config.yaml
hidden_size: 192
head_dim: 32
norm_place: "pre"
rope_fraction: 0.25
attn_scale: 0.177
parallel_block: true
init: "uniform"
init_std_o: 0.00612
learning_rate: 0.00362
lr_head: 0.00748
warmup_steps: 200
decay_shape: "square"
final_lr_fraction: 0.1
train_tokens: 149700000
MLP neurons of a small language model. Each row is named by its layer, matrix (gate and up: input weights) and neuron, and shows model dimensions 96-191. Each number is 50 + 10 x the weight over its row's rms, rounded and kept within 0 to 99. A neuron's up and down rows have the sign that makes its largest values positive.
Before each neuron's rows, "fires on" lists the tokens most often at its 100 highest values on Wikipedia text that the model never trained on.

fires on: " have", " has", "-"
L3.gate127:47 43 65 43 47 72 54 53 56 49 43 58 46 51 57 48 53 66 55 49 43 55 63 42 67 47 45 42 37 42 57 53 30 47 50 63 33 72 55 55 62 50 53 54 44 52 45 55 53 28 51 27 56 47 61 53 58 53 30 61 56 41 39 44 59 55 35 69 47 59 57 46 50 58 50 45 45 44 57 53 40 57 43 60 46 60 66 55 26 44 46 68 54 36 61 59
L3.up127:61 42 43 69 54 48 54 39 55 54 38 49 54 54 55 44 54 49 62 78 56 59 52 50 31 31 54 42 67 56 61 52 46 72 59 54 51 52 45 50 52 46 38 58 48 38 39 56 44 44 44 51 58 35 56 69 57 49 61 62 32 53 47 45 70 30 41 54 66 49 47 57 60 53 49 43 57 60 55 52 49 47 33 45 39 50 39 49 63 53 55 40 57 55 39 23

fires on: "-"
L5.gate245:58 34 31 64 61 31 46 33 57 51 54 28 50 35 47 54 48 28 57 59 51 59 53 37 43 38 70 66 65 50 40 28 35 46 39 40 55 43 64 48 29 39 44 65 53 46 57 61 32 38 44 44 47 40 52 48 34 54 60 52 58 58 39 40 43 55 50 63 45 49 51 50 47 32 59 34 53 50 50 43 40 37 31 49 58 51 41 61 41 50 51 64 67 51 55 33
L5.up245:59 45 58 47 38 41 61 38 58 56 45 38 31 52 40 65 65 41 54 49 37 68 48 47 48 70 50 48 53 43 50 52 65 36 53 46 42 49 49 33 73 40 41 57 59 51 54 40 37 62 46 40 56 44 46 58 46 47 40 51 63 52 52 65 43 55 61 54 45 49 48 48 54 45 63 38 49 34 52 50 57 48 39 34 43 45 51 55 52 60 49 56 52 32 34 61

fires on: "-", "fr", " in", "3", " m", " mus"
L6.gate245:45 68 55 64 30 47 62 61 58 48 43 60 66 47 50 73 40 52 33 54 63 48 48 39 61 37 54 54 51 52 34 36 47 49 46 44 33 55 37 37 44 56 42 52 44 54 44 52 61 57 44 44 29 50 50 63 42 38 43 58 46 56 37 37 49 44 62 55 66 56 46 60 38 50 39 43 43 46 49 51 61 61 26 33 46 53 52 47 44 35 58 53 47 43 32 50
L6.up245:40 75 47 51 50 51 46 53 60 39 67 45 56 47 58 51 59 54 30 50 37 77 49 54 52 50 53 59 54 52 51 46 67 41 29 49 29 56 53 58 58 36 49 45 43 40 41 68 62 53 44 47 58 59 55 47 49 49 51 45 62 57 44 55 66 49 34 53 59 57 43 47 44 49 47 32 49 58 68 44 66 55 59 53 51 48 21 46 41 54 44 53 69 50 63 68

fires on: "\"", " by", " \"", "$", "\n\n"
L3.gate61:63 49 52 56 36 61 47 49 57 61 39 44 68 63 41 51 34 44 48 40 44 46 46 53 39 64 49 47 42 51 47 63 60 42 74 43 46 56 58 71 45 51 46 52 45 67 64 59 52 48 76 57 59 46 47 50 40 37 51 42 45 43 40 44 56 42 58 51 51 53 32 61 60 43 40 48 39 47 56 39 49 57 24 43 72 44 52 49 36 37 47 53 60 54 26 49
L3.up61:55 40 42 53 50 29 37 58 49 58 44 32 49 72 50 58 50 42 46 47 45 54 46 61 58 60 58 40 52 54 53 51 58 61 53 58 53 59 56 65 49 56 34 51 42 52 61 39 51 58 59 48 54 61 48 41 52 35 50 53 46 62 61 48 65 48 68 41 47 48 56 47 47 64 49 61 59 42 51 62 63 61 41 49 48 44 45 48 45 49 35 54 67 40 42 53

fires on: "-", "–", " during", "="
L8.gate55:49 45 55 53 51 54 48 43 42 29 35 43 53 36 59 49 55 60 52 65 55 60 53 52 62 44 41 55 62 50 50 57 36 36 48 49 47 50 54 51 68 45 72 52 51 48 54 43 49 43 56 53 51 46 56 41 45 36 49 36 59 52 62 52 66 61 54 49 48 30 39 46 59 55 34 46 62 46 50 39 52 58 54 33 49 62 52 60 43 61 44 46 44 53 45 77
L8.up55:50 54 58 57 52 45 57 56 45 62 57 45 43 36 66 61 48 47 45 69 49 34 72 36 56 40 56 44 51 52 62 53 72 59 46 56 51 51 51 28 59 63 39 42 67 50 58 57 49 55 46 42 55 25 46 34 52 43 57 48 42 65 60 40 52 35 70 67 54 39 47 59 54 51 42 45 50 42 45 36 47 56 47 37 45 46 49 35 61 53 43 46 43 54 51 52

fires on: "c", " addition", "vi", "ron", "rib", " as"
L7.gate2:58 53 40 50 61 52 48 51 63 55 53 51 49 36 39 65 46 49 49 75 59 32 55 55 58 37 43 64 43 64 39 52 40 42 58 56 49 52 64 58 45 51 42 64 54 48 68 47 28 47 50 53 44 49 45 43 44 49 53 53 37 63 49 48 54 36 36 60 64 37 27 47 52 41 51 70 45 50 54 42 43 47 30 63 42 45 29 37 49 53 66 42 62 57 60 61
L7.up2:44 57 42 10 59 27 64 57 65 59 52 55 40 39 55 31 43 58 51 52 54 58 54 36 54 43 40 28 62 52 59 46 32 58 53 61 56 46 47 32 54 58 50 38 49 42 40 50 44 69 47 49 54 48 59 53 37 50 53 58 55 45 54 49 53 60 51 41 49 57 38 51 60 61 53 42 45 61 68 60 56 45 61 38 32 55 46 68 56 47 61 56 57 52 59 45

fires on: " un", "\n\n", " non", "["
L3.gate224:42 57 55 37 56 53 51 46 58 41 67 66 48 61 56 50 57 47 27 47 55 34 55 51 57 32 44 64 87 40 56 39 44 52 40 55 49 51 46 59 43 78 49 54 51 46 54 40 64 47 51 39 41 50 52 41 36 51 48 26 41 61 37 72 66 55 41 60 38 39 39 48 63 51 45 51 41 35 55 56 60 56 53 57 37 50 42 43 44 45 52 49 53 26 52 53
L3.up224:39 58 50 32 37 62 53 56 48 43 53 56 66 55 60 34 65 48 46 49 53 45 51 41 49 23 34 60 55 59 57 55 56 62 39 50 58 52 50 50 57 53 46 67 45 60 54 31 63 59 55 45 40 51 48 54 42 51 50 18 44 69 68 65 71 51 46 51 57 52 61 48 61 56 45 40 39 57 56 67 51 41 33 66 57 51 59 55 55 46 44 66 44 42 48 49

fires on: "-", "l", "g"
L8.gate52:52 59 57 49 38 76 57 40 57 49 63 49 45 47 46 47 43 50 43 60 46 42 65 44 36 49 65 40 47 47 38 45 54 42 33 53 49 47 36 45 54 49 67 61 40 39 60 43 41 55 42 48 36 47 49 49 46 32 45 46 54 61 43 50 55 38 44 60 61 47 59 66 42 48 53 62 47 54 53 62 43 62 36 50 47 54 42 57 36 55 48 47 63 70 26 37
L8.up52:57 47 55 50 51 34 50 39 50 58 52 29 47 48 50 60 45 44 52 46 52 63 59 50 38 60 60 51 41 60 74 40 45 60 57 49 35 65 51 60 46 58 55 40 57 55 75 37 60 48 41 61 51 58 36 48 51 38 46 38 63 32 51 51 62 51 42 47 62 37 50 33 52 49 35 49 58 59 56 61 42 48 52 48 54 44 40 53 50 48 51 30 48 50 53 61

fires on: " t", " p", " /", " (", "-"
L8.gate131:56 49 47 49 29 56 56 59 53 44 48 59 53 60 44 42 51 29 72 56 30 43 59 56 39 57 40 72 40 48 42 55 42 46 37 41 66 50 35 50 50 63 51 71 52 42 64 46 39 58 46 47 43 60 38 48 38 56 40 48 56 58 61 43 66 59 44 54 69 61 55 53 58 40 35 60 49 43 55 45 37 37 37 24 46 48 45 42 56 61 41 52 70 67 35 63
L8.up131:52 52 66 76 46 51 62 57 51 44 53 48 36 36 56 65 41 42 21 61 46 54 56 79 30 50 36 47 54 60 48 50 50 57 45 32 59 63 54 48 44 61 41 42 43 27 44 35 46 45 51 46 63 51 40 37 47 53 37 46 52 50 50 37 43 55 54 44 70 47 65 67 45 54 40 55 52 57 53 58 46 53 56 41 46 52 39 48 52 53 55 76 55 74 39 51

fires on: " Cha", " of", " Do", "-", " Rep"
L3.gate200:54 28 60 54 45 35 44 37 58 50 45 48 44 55 48 69 47 45 51 61 48 59 72 59 53 46 44 49 54 28 65 58 29 58 26 48 44 45 62 39 41 59 41 54 53 27 48 54 41 35 46 51 39 43 57 77 35 52 44 54 59 61 44 49 63 46 48 56 35 53 47 39 59 41 61 51 59 39 44 67 56 48 56 45 48 53 54 47 46 39 52 49 45 46 62 27
L3.up200:50 46 69 42 58 27 49 48 73 57 76 55 38 43 55 49 53 63 36 58 42 50 54 52 38 68 53 50 59 36 61 46 49 54 35 66 54 56 63 36 45 58 41 70 58 37 48 62 37 39 58 47 47 69 63 52 38 63 55 69 59 50 65 27 48 33 42 58 43 50 41 42 68 58 58 50 40 47 38 58 62 49 45 49 49 43 53 38 58 45 64 41 47 53 57 37

fires on: "-", " with"
L3.gate22:52 52 45 50 34 58 30 41 53 47 33 70 57 46 43 50 54 55 43 55 54 44 57 65 53 50 35 36 47 48 47 55 56 51 53 45 60 52 30 29 37 36 60 55 64 65 52 43 46 56 56 37 63 62 64 68 58 44 53 45 36 44 46 62 53 45 35 53 51 58 60 43 44 53 72 32 49 63 68 53 55 68 50 33 67 45 41 51 34 47 36 71 57 46 45 43
L3.up22:44 53 33 37 61 50 55 43 43 63 49 43 60 50 46 59 52 42 48 54 42 58 47 69 44 57 37 66 40 34 53 46 53 42 42 50 54 57 55 70 46 55 46 53 45 36 71 63 49 48 57 54 49 58 60 39 52 27 52 52 55 55 55 61 65 35 58 59 55 50 51 56 46 41 55 42 45 45 50 52 54 70 53 50 44 27 33 70 79 57 43 34 65 65 33 34

fires on: " son", " ju", "|", ",", " daughter", " live"
L3.gate23:39 37 45 46 56 34 31 49 56 48 75 41 77 58 46 52 30 51 53 49 67 57 40 44 59 61 56 51 58 65 48 52 27 52 54 38 51 39 50 43 38 68 42 69 43 48 37 38 26 58 48 57 30 37 66 33 51 46 63 52 43 54 48 43 41 36 51 55 50 44 64 54 47 54 54 51 57 49 70 54 48 52 59 53 46 51 51 61 56 58 54 57 37 62 36 45
L3.up23:66 37 46 37 48 52 53 55 52 24 43 48 16 45 43 49 61 73 42 59 23 56 49 55 52 48 27 48 44 52 40 54 50 50 31 50 54 58 39 47 65 38 48 42 48 43 43 45 54 60 65 37 48 44 66 38 43 55 56 55 50 42 63 63 53 64 58 58 57 48 69 33 56 52 55 56 49 34 47 58 52 50 55 54 45 46 44 60 38 64 59 47 48 24 45 54

fires on: "\"", " with", " at"
L5.gate214:53 58 52 64 37 46 52 65 38 63 33 54 30 51 44 44 57 65 47 52 59 64 51 54 48 48 48 30 49 52 52 41 48 45 61 41 51 70 34 37 37 55 47 63 47 58 65 42 42 57 47 57 48 52 42 57 41 71 29 40 33 51 35 29 50 66 65 48 51 53 28 57 44 64 55 61 55 38 54 53 34 40 48 47 45 62 28 45 33 64 55 59 58 39 35 27
L5.up214:45 45 52 48 49 75 49 48 45 63 40 46 52 46 46 42 46 57 45 59 70 57 55 41 26 59 46 41 50 52 45 48 38 64 58 57 48 63 25 52 49 53 52 44 45 34 45 53 68 46 41 45 59 46 51 71 60 46 52 44 56 45 62 40 50 60 51 46 51 36 65 41 61 43 71 58 53 41 62 64 48 60 58 46 64 43 61 38 47 44 40 55 53 50 82 60

fires on: "0", " –", " of", "2", "4", "3"
L3.gate152:52 61 49 45 68 58 54 41 39 62 43 43 46 38 59 40 67 42 26 61 67 51 60 24 39 52 43 70 32 52 48 40 56 48 51 56 48 61 51 48 49 48 55 56 44 50 51 57 67 59 55 60 33 61 41 39 55 55 50 47 42 54 37 57 56 55 52 65 51 43 61 38 39 51 41 55 25 56 54 54 49 45 43 62 32 53 43 36 45 52 41 46 39 44 38 47
L3.up152:52 40 47 71 50 52 42 44 63 51 50 40 52 64 51 45 51 40 57 42 16 54 65 41 38 57 51 67 49 49 43 49 33 49 38 61 49 42 65 40 59 58 61 52 50 49 49 60 62 49 56 64 28 60 50 52 44 65 44 47 73 26 37 39 42 63 70 58 52 47 47 39 38 57 70 36 67 59 47 56 49 33 45 47 42 63 51 44 55 41 64 35 57 52 41 56

fires on: " un", " home", " First", " second", " sixth", "\n\n"
L2.gate97:45 43 53 49 60 65 55 45 49 51 62 58 43 61 60 58 50 58 50 66 69 59 47 33 47 32 45 55 64 48 52 39 48 62 65 65 49 56 56 48 58 58 37 51 55 64 56 47 39 57 51 53 42 47 59 36 55 63 29 51 52 57 42 56 59 46 63 50 64 62 43 72 44 34 66 59 36 50 69 46 47 70 51 58 49 59 45 52 56 51 58 32 51 51 62 60
L2.up97:46 47 42 58 66 64 36 35 51 50 40 39 45 59 39 55 60 52 41 56 50 48 40 32 58 46 50 68 57 54 57 49 49 54 49 55 59 48 43 40 50 69 59 50 40 58 71 36 48 44 38 55 34 54 59 46 53 42 21 38 60 54 51 52 50 44 61 45 51 61 58 59 49 46 66 54 56 51 56 54 42 58 27 57 37 66 50 58 51 54 61 26 61 46 62 48

fires on: "'", "\"", "”", " to", "/"
L3.gate63:38 36 44 46 46 61 59 34 36 29 41 50 49 36 54 43 51 52 52 41 47 39 60 46 57 45 51 52 46 55 32 42 46 47 46 58 44 53 54 45 36 51 49 55 62 52 46 42 55 51 47 41 49 76 54 57 38 63 53 45 43 38 42 46 49 57 45 67 54 68 56 36 53 48 46 59 48 72 48 58 44 57 46 51 46 49 52 30 33 47 54 49 25 32 14 42
L3.up63:43 58 48 49 56 46 40 55 50 48 62 43 43 40 51 45 52 60 64 51 56 47 52 71 65 58 36 62 43 58 38 52 43 56 38 39 39 58 55 68 46 29 64 57 45 52 48 59 45 71 59 53 54 41 48 57 40 35 51 55 51 49 54 48 27 54 43 55 56 54 45 53 50 52 37 52 34 49 38 43 52 50 47 43 43 38 52 49 45 43 44 60 42 62 24 36

fires on: "l", "r", "n", "t", "d", "in"
L7.gate227:53 47 69 18 44 52 47 37 67 56 44 52 33 40 65 53 54 60 58 42 52 56 53 50 42 51 53 38 53 57 59 58 52 33 45 45 48 50 55 50 54 34 53 64 52 56 66 57 56 49 39 58 46 39 43 56 57 58 44 29 37 65 42 32 40 57 36 46 48 47 47 38 42 57 68 43 39 60 53 37 41 54 54 38 70 52 49 57 46 56 56 54 54 59 48 50
L7.up227:56 53 45 51 53 57 59 43 43 49 53 36 54 55 51 47 54 34 43 64 32 56 54 64 45 56 47 41 61 43 38 50 45 47 49 49 45 53 50 50 60 37 56 38 47 49 39 54 44 39 32 40 57 49 63 40 66 30 65 44 51 69 54 44 57 57 53 56 58 69 53 52 57 58 53 52 43 58 43 51 49 49 24 32 58 61 48 35 56 42 42 71 39 41 59 47

fires on: "\"", " votes", " debut", " Born", " Turnout"
L2.gate58:42 61 67 44 58 63 53 45 63 57 47 60 53 54 42 45 48 51 54 38 48 42 30 47 43 60 59 65 53 44 40 53 69 35 47 82 44 58 55 47 37 49 52 54 55 44 50 46 58 45 60 60 59 46 53 40 54 42 66 40 48 69 39 67 67 38 43 57 43 54 74 49 49 66 47 42 40 46 44 48 56 55 45 52 43 45 42 34 35 59 41 38 45 48 56 34
L2.up58:48 61 70 42 50 57 44 57 63 41 41 69 50 48 34 61 48 64 44 45 50 54 40 51 48 48 41 47 39 69 33 54 64 50 57 64 67 44 44 52 46 65 45 45 61 64 65 40 54 42 56 57 60 21 57 45 55 41 59 51 42 45 40 55 62 46 48 48 50 50 63 33 38 62 51 47 30 45 67 57 52 47 48 56 47 38 49 43 49 55 43 45 55 34 40 27

fires on: "0", "2", "4", "5", "3", "000"
L2.gate182:55 62 28 53 59 34 61 53 55 56 46 40 45 24 39 61 57 60 49 39 47 38 46 32 50 46 49 49 25 45 33 46 42 35 61 36 46 62 62 53 57 41 46 50 53 54 54 77 25 54 46 41 38 45 35 48 72 47 56 41 56 47 57 49 41 37 70 57 53 35 46 56 54 56 49 51 41 48 53 54 53 66 52 59 39 53 49 55 50 50 58 56 40 38 33 42
L2.up182:63 52 62 59 54 31 60 40 59 51 45 58 49 39 46 43 50 57 58 50 39 55 59 49 50 44 51 35 39 49 50 53 51 32 66 40 33 51 41 55 53 51 54 63 56 66 58 73 59 55 45 58 50 35 35 58 54 74 40 58 55 45 47 30 50 42 58 52 62 28 37 53 45 38 64 56 44 45 55 38 46 58 51 61 47 43 59 64 55 48 44 64 52 43 45 71

fires on: " number", " total", " most", " rate"
L3.gate237:43 50 51 45 61 57 45 45 44 51 60 42 52 33 40 46 48 54 52 37 52 40 62 58 38 55 53 60 51 56 55 52 37 47 42 30 40 62 55 48 50 39 56 57 48 54 39 49 48 59 57 40 65 59 39 44 37 62 47 51 28 37 53 52 55 45 48 42 62 47 37 37 57 54 47 66 32 55 54 38 52 61 62 48 31 43 63 61 44 46 49 52 58 54 59 49
L3.up237:52 45 49 44 63 55 59 68 46 58 22 45 64 63 36 30 54 55 65 48 40 51 52 59 60 60 42 69 39 53 53 32 44 45 63 40 45 50 59 59 45 60 59 43 48 24 50 55 32 38 47 60 57 70 39 46 69 48 42 67 49 52 59 43 46 64 49 45 47 54 49 56 63 62 43 45 37 74 46 43 65 52 68 60 38 42 38 63 53 55 63 49 57 58 46 41

fires on: "y", "s", "l", "ie", "n", "t"
L8.gate122:63 68 48 60 40 37 52 50 46 45 44 41 43 64 58 36 57 50 41 26 65 57 65 39 35 49 37 54 51 54 60 70 37 41 50 51 56 48 45 49 46 63 40 46 38 49 57 41 39 60 60 26 62 50 46 56 36 46 54 56 59 51 48 40 42 46 48 45 46 51 39 37 55 54 57 53 40 49 52 47 29 49 47 55 41 66 54 63 50 41 43 65 49 53 46 27
L8.up122:54 46 53 50 43 55 48 50 49 57 61 32 40 47 54 53 37 56 52 30 63 50 62 39 51 43 44 43 55 61 77 68 43 48 46 66 37 41 53 49 53 29 38 49 64 46 60 29 51 39 46 60 56 57 40 63 50 44 64 51 57 64 51 55 57 42 63 53 38 53 51 44 51 54 40 47 42 63 52 51 70 39 48 46 75 49 47 56 54 62 51 34 42 51 49 63

fires on: " L", "d", " W", "n"
L5.gate159:46 42 63 36 46 44 40 52 45 44 56 75 42 46 42 46 47 66 64 46 50 64 74 52 44 49 50 42 49 52 50 50 44 40 59 47 52 33 63 47 48 44 47 63 42 54 66 67 67 65 27 41 63 37 62 65 70 59 53 52 56 43 59 36 51 56 61 49 53 54 57 39 37 55 44 43 46 54 59 55 49 38 63 46 51 60 51 61 55 59 41 44 42 55 67 49
L5.up159:47 54 52 66 41 39 76 52 45 58 39 51 47 57 43 63 60 55 55 49 32 69 43 53 58 56 56 57 40 65 52 53 65 40 66 45 53 41 56 54 41 52 33 58 52 57 50 45 45 41 55 59 25 56 30 64 50 59 56 58 50 47 60 53 62 54 77 43 39 72 56 51 37 48 58 35 41 52 51 56 56 59 52 59 64 59 58 39 44 62 52 58 54 65 35 53

fires on: " of", " to", "ry", " =", "ature", "ary"
L5.gate89:37 63 55 62 59 57 40 56 40 61 47 62 53 65 65 38 40 51 54 59 72 46 55 45 40 48 44 62 47 35 48 57 44 43 45 42 54 61 51 66 49 40 53 49 56 52 53 36 44 55 64 42 50 59 28 55 39 47 54 44 55 23 23 56 51 39 50 55 63 49 62 57 56 57 33 66 37 52 53 39 57 61 53 71 50 65 38 25 45 36 50 61 38 43 52 44
L5.up89:35 43 32 47 60 61 50 65 50 38 56 58 46 53 44 42 50 45 40 45 47 41 54 60 55 54 54 36 58 55 53 54 45 41 48 56 64 70 46 61 65 33 45 51 59 52 48 60 50 37 54 54 58 66 52 57 55 61 29 49 64 47 48 65 56 51 43 52 65 47 50 36 46 53 54 71 58 64 36 41 40 32 45 59 44 60 66 72 48 43 53 65 62 47 39 50

fires on: " is", "'", " Jr", "back", " came", " McC"
L6.gate37:39 53 51 46 49 57 39 41 44 50 58 57 36 38 49 57 48 63 49 50 63 47 65 43 49 63 57 55 54 43 33 62 18 36 72 52 58 61 50 55 71 26 54 35 35 58 50 65 45 69 42 52 53 35 40 49 47 54 51 51 37 44 65 32 50 54 65 46 48 51 63 52 62 49 21 53 31 54 59 51 52 44 53 41 65 70 67 47 38 42 48 41 68 54 54 61
L6.up37:47 64 32 65 49 43 31 45 56 50 40 57 43 35 38 57 46 38 54 42 52 38 68 39 57 54 65 46 49 48 27 35 50 45 69 62 44 41 44 37 47 39 56 52 71 45 36 33 47 51 41 44 55 54 58 50 52 60 40 56 38 48 45 51 58 54 55 56 28 32 55 50 61 48 57 45 43 45 55 44 58 26 41 53 62 73 50 51 40 65 71 43 57 42 49 51

fires on: "-", "th", "rd", "nis"
L5.gate252:57 49 56 45 43 52 51 64 52 50 56 59 45 44 54 59 37 35 49 45 66 32 37 37 44 41 41 51 68 60 69 53 48 55 39 57 47 54 34 53 52 55 43 55 58 42 53 60 46 43 64 51 37 49 59 59 40 41 34 37 57 70 41 44 47 39 48 53 63 57 54 58 53 80 51 54 49 52 43 48 68 62 57 47 75 60 44 44 39 53 44 48 53 44 48 37
L5.up252:35 38 54 50 38 39 48 61 58 67 58 55 54 37 47 44 44 54 40 32 62 41 54 27 44 32 49 58 62 59 66 61 43 48 51 66 41 54 55 45 51 51 50 56 42 64 57 15 71 40 61 52 39 68 42 55 57 26 35 37 58 68 48 53 55 52 40 61 51 47 52 61 44 68 36 58 57 63 56 39 65 42 66 36 65 59 51 45 46 62 44 47 58 47 55 50

fires on: " that", " Born", " |", " 1913", "|"
L8.gate86:57 40 46 58 53 80 24 40 61 47 40 61 48 47 46 50 59 40 55 57 41 33 46 41 36 41 52 48 40 62 43 54 64 59 60 37 55 53 68 48 43 55 38 56 52 41 40 41 50 66 34 54 52 42 52 44 42 54 50 43 28 37 51 61 51 38 48 42 44 32 46 43 43 47 54 44 47 65 59 62 36 77 34 39 60 31 36 42 59 42 43 39 43 42 49 59
L8.up86:66 60 69 70 51 63 55 45 44 47 48 49 57 55 34 50 51 59 73 44 60 60 75 45 66 55 33 46 57 67 40 47 49 33 41 51 60 70 54 60 47 66 49 43 64 63 41 59 38 40 56 59 56 44 52 67 41 48 60 45 36 43 29 36 47 45 37 53 47 40 43 41 48 46 69 37 24 53 56 61 59 57 44 34 29 50 37 62 49 40 66 52 48 43 44 52

fires on: "\"", "'", "10", "$", " Their"
L2.gate210:55 51 55 46 49 50 39 56 50 48 60 51 45 32 45 60 46 43 45 51 65 39 66 35 33 47 59 58 36 42 49 56 61 62 49 45 35 63 57 33 30 65 56 52 48 65 67 51 38 54 67 52 28 52 69 77 52 49 55 37 51 43 36 47 59 38 46 58 57 53 40 47 52 35 46 63 49 46 46 49 51 63 44 43 32 70 55 56 47 42 64 28 51 48 37 60
L2.up210:31 36 41 47 61 23 49 47 40 66 51 31 66 44 53 61 24 30 61 55 45 55 45 46 52 58 62 39 50 43 47 44 50 57 52 46 43 54 44 60 40 51 50 47 27 61 52 54 47 51 44 52 49 47 51 52 36 36 57 53 55 52 56 39 70 60 55 53 57 54 61 70 46 59 52 66 48 44 51 55 59 42 47 55 55 52 47 49 60 62 50 52 40 68 46 42

fires on: " of", " in", " studied", " arg", " rec"
L8.gate145:62 35 40 44 47 49 47 55 76 51 29 54 43 51 15 58 39 47 61 58 50 58 61 46 48 56 52 52 68 46 43 48 62 52 68 63 54 46 62 52 42 52 57 59 60 55 33 64 59 48 47 47 70 63 67 41 48 40 49 52 55 37 50 47 44 30 32 64 50 58 54 40 46 26 43 62 49 42 66 53 60 46 45 44 59 43 62 44 43 45 52 55 55 50 44 55
L8.up145:45 49 42 39 46 42 46 52 57 53 44 44 39 47 39 53 60 51 46 56 38 61 55 51 62 54 49 41 47 43 42 64 51 57 55 37 59 55 49 35 53 28 47 55 47 47 41 49 52 52 32 51 70 51 60 42 41 44 55 46 47 42 68 46 45 52 61 62 40 62 50 50 52 56 44 23 67 53 50 57 33 51 49 46 45 66 50 48 48 49 44 57 63 70 62 43

fires on: " one", "e", " wife", "est", " daughter"
L6.gate144:49 62 41 35 64 58 40 50 31 55 68 49 52 55 45 44 52 34 47 51 46 38 46 45 60 57 54 40 47 52 27 68 53 51 56 67 52 47 68 52 40 50 43 56 40 33 44 63 44 28 47 62 50 61 51 38 59 60 62 55 43 33 66 44 53 45 49 39 42 45 70 58 59 57 54 41 49 61 57 46 51 43 38 36 43 60 61 52 43 48 47 38 56 66 56 56
L6.up144:51 46 58 54 46 57 65 58 48 43 68 28 61 62 61 51 39 57 44 71 55 36 35 53 39 44 49 32 69 36 41 55 49 60 57 60 42 42 56 45 51 48 39 48 35 47 47 57 45 57 47 54 40 60 53 56 52 35 50 47 41 66 53 59 45 50 40 44 42 46 52 67 55 35 58 62 50 60 59 46 54 48 62 66 63 58 48 61 75 53 56 39 55 56 52 49

fires on: "/", "e", "–", "-", " County"
L5.gate179:37 53 40 55 40 46 45 39 57 52 46 70 31 31 52 38 57 70 51 55 51 43 56 54 49 39 50 39 49 62 43 60 48 47 56 39 62 37 38 43 57 55 51 42 43 46 48 43 09 41 45 55 59 33 43 56 51 43 54 55 36 58 53 55 34 54 63 65 53 55 55 55 54 55 44 39 41 57 38 54 65 37 48 27 59 53 53 53 56 45 55 52 51 43 56 48
L5.up179:28 58 42 43 42 50 47 62 59 54 41 46 49 51 58 54 63 42 42 37 46 39 42 61 41 44 38 41 38 64 45 44 46 44 48 41 54 66 65 41 67 49 50 39 61 38 59 52 45 46 63 49 48 65 51 54 49 61 56 74 59 54 62 60 59 41 63 53 58 41 64 52 58 49 35 46 30 45 48 51 45 47 59 35 51 48 44 55 41 38 49 51 52 56 50 64

fires on: " main", " ca", " ro", " Vi", " special", " Main"
L2.gate135:50 41 43 65 42 51 51 55 46 45 59 53 44 62 63 57 44 50 45 61 51 52 50 46 50 40 54 39 47 62 72 57 45 48 53 43 53 37 47 39 38 34 47 67 74 54 43 53 60 51 51 50 53 54 53 57 59 25 50 49 32 58 47 52 45 65 56 49 47 56 40 62 56 51 50 60 59 62 75 52 43 56 61 53 62 43 58 51 62 59 64 54 63 49 49 64
L2.up135:58 37 45 56 41 61 45 43 41 36 53 39 34 61 51 60 38 52 55 61 38 47 67 50 70 34 40 54 56 67 54 47 45 53 54 46 55 61 67 55 30 52 47 68 63 55 55 55 57 51 70 55 39 54 58 41 52 34 39 35 41 65 60 55 38 59 37 58 46 54 52 53 70 47 45 56 53 55 56 50 41 61 65 58 44 37 39 49 49 57 55 41 79 35 71 68

fires on: " of", " and", ","
L6.gate90:56 38 28 71 48 52 44 44 51 52 42 64 37 62 39 56 32 63 63 40 55 43 57 39 40 30 44 48 51 48 55 44 39 46 48 61 44 62 45 37 61 33 35 53 62 55 50 44 44 59 61 46 58 60 52 51 43 56 40 53 52 51 53 48 55 72 41 37 75 49 66 55 52 43 34 52 62 41 49 36 55 51 53 59 43 45 52 52 40 51 58 41 48 47 33 51
L6.up90:36 43 42 49 47 52 42 55 63 49 47 60 53 29 40 41 66 58 50 42 43 45 52 48 59 55 49 33 52 45 28 48 58 53 36 57 56 65 52 46 51 47 50 64 65 60 43 61 58 58 42 48 73 61 48 50 51 55 52 52 55 55 49 44 58 57 51 58 45 55 64 50 50 52 36 43 64 64 65 57 39 44 47 45 54 35 63 58 51 52 64 44 46 56 45 67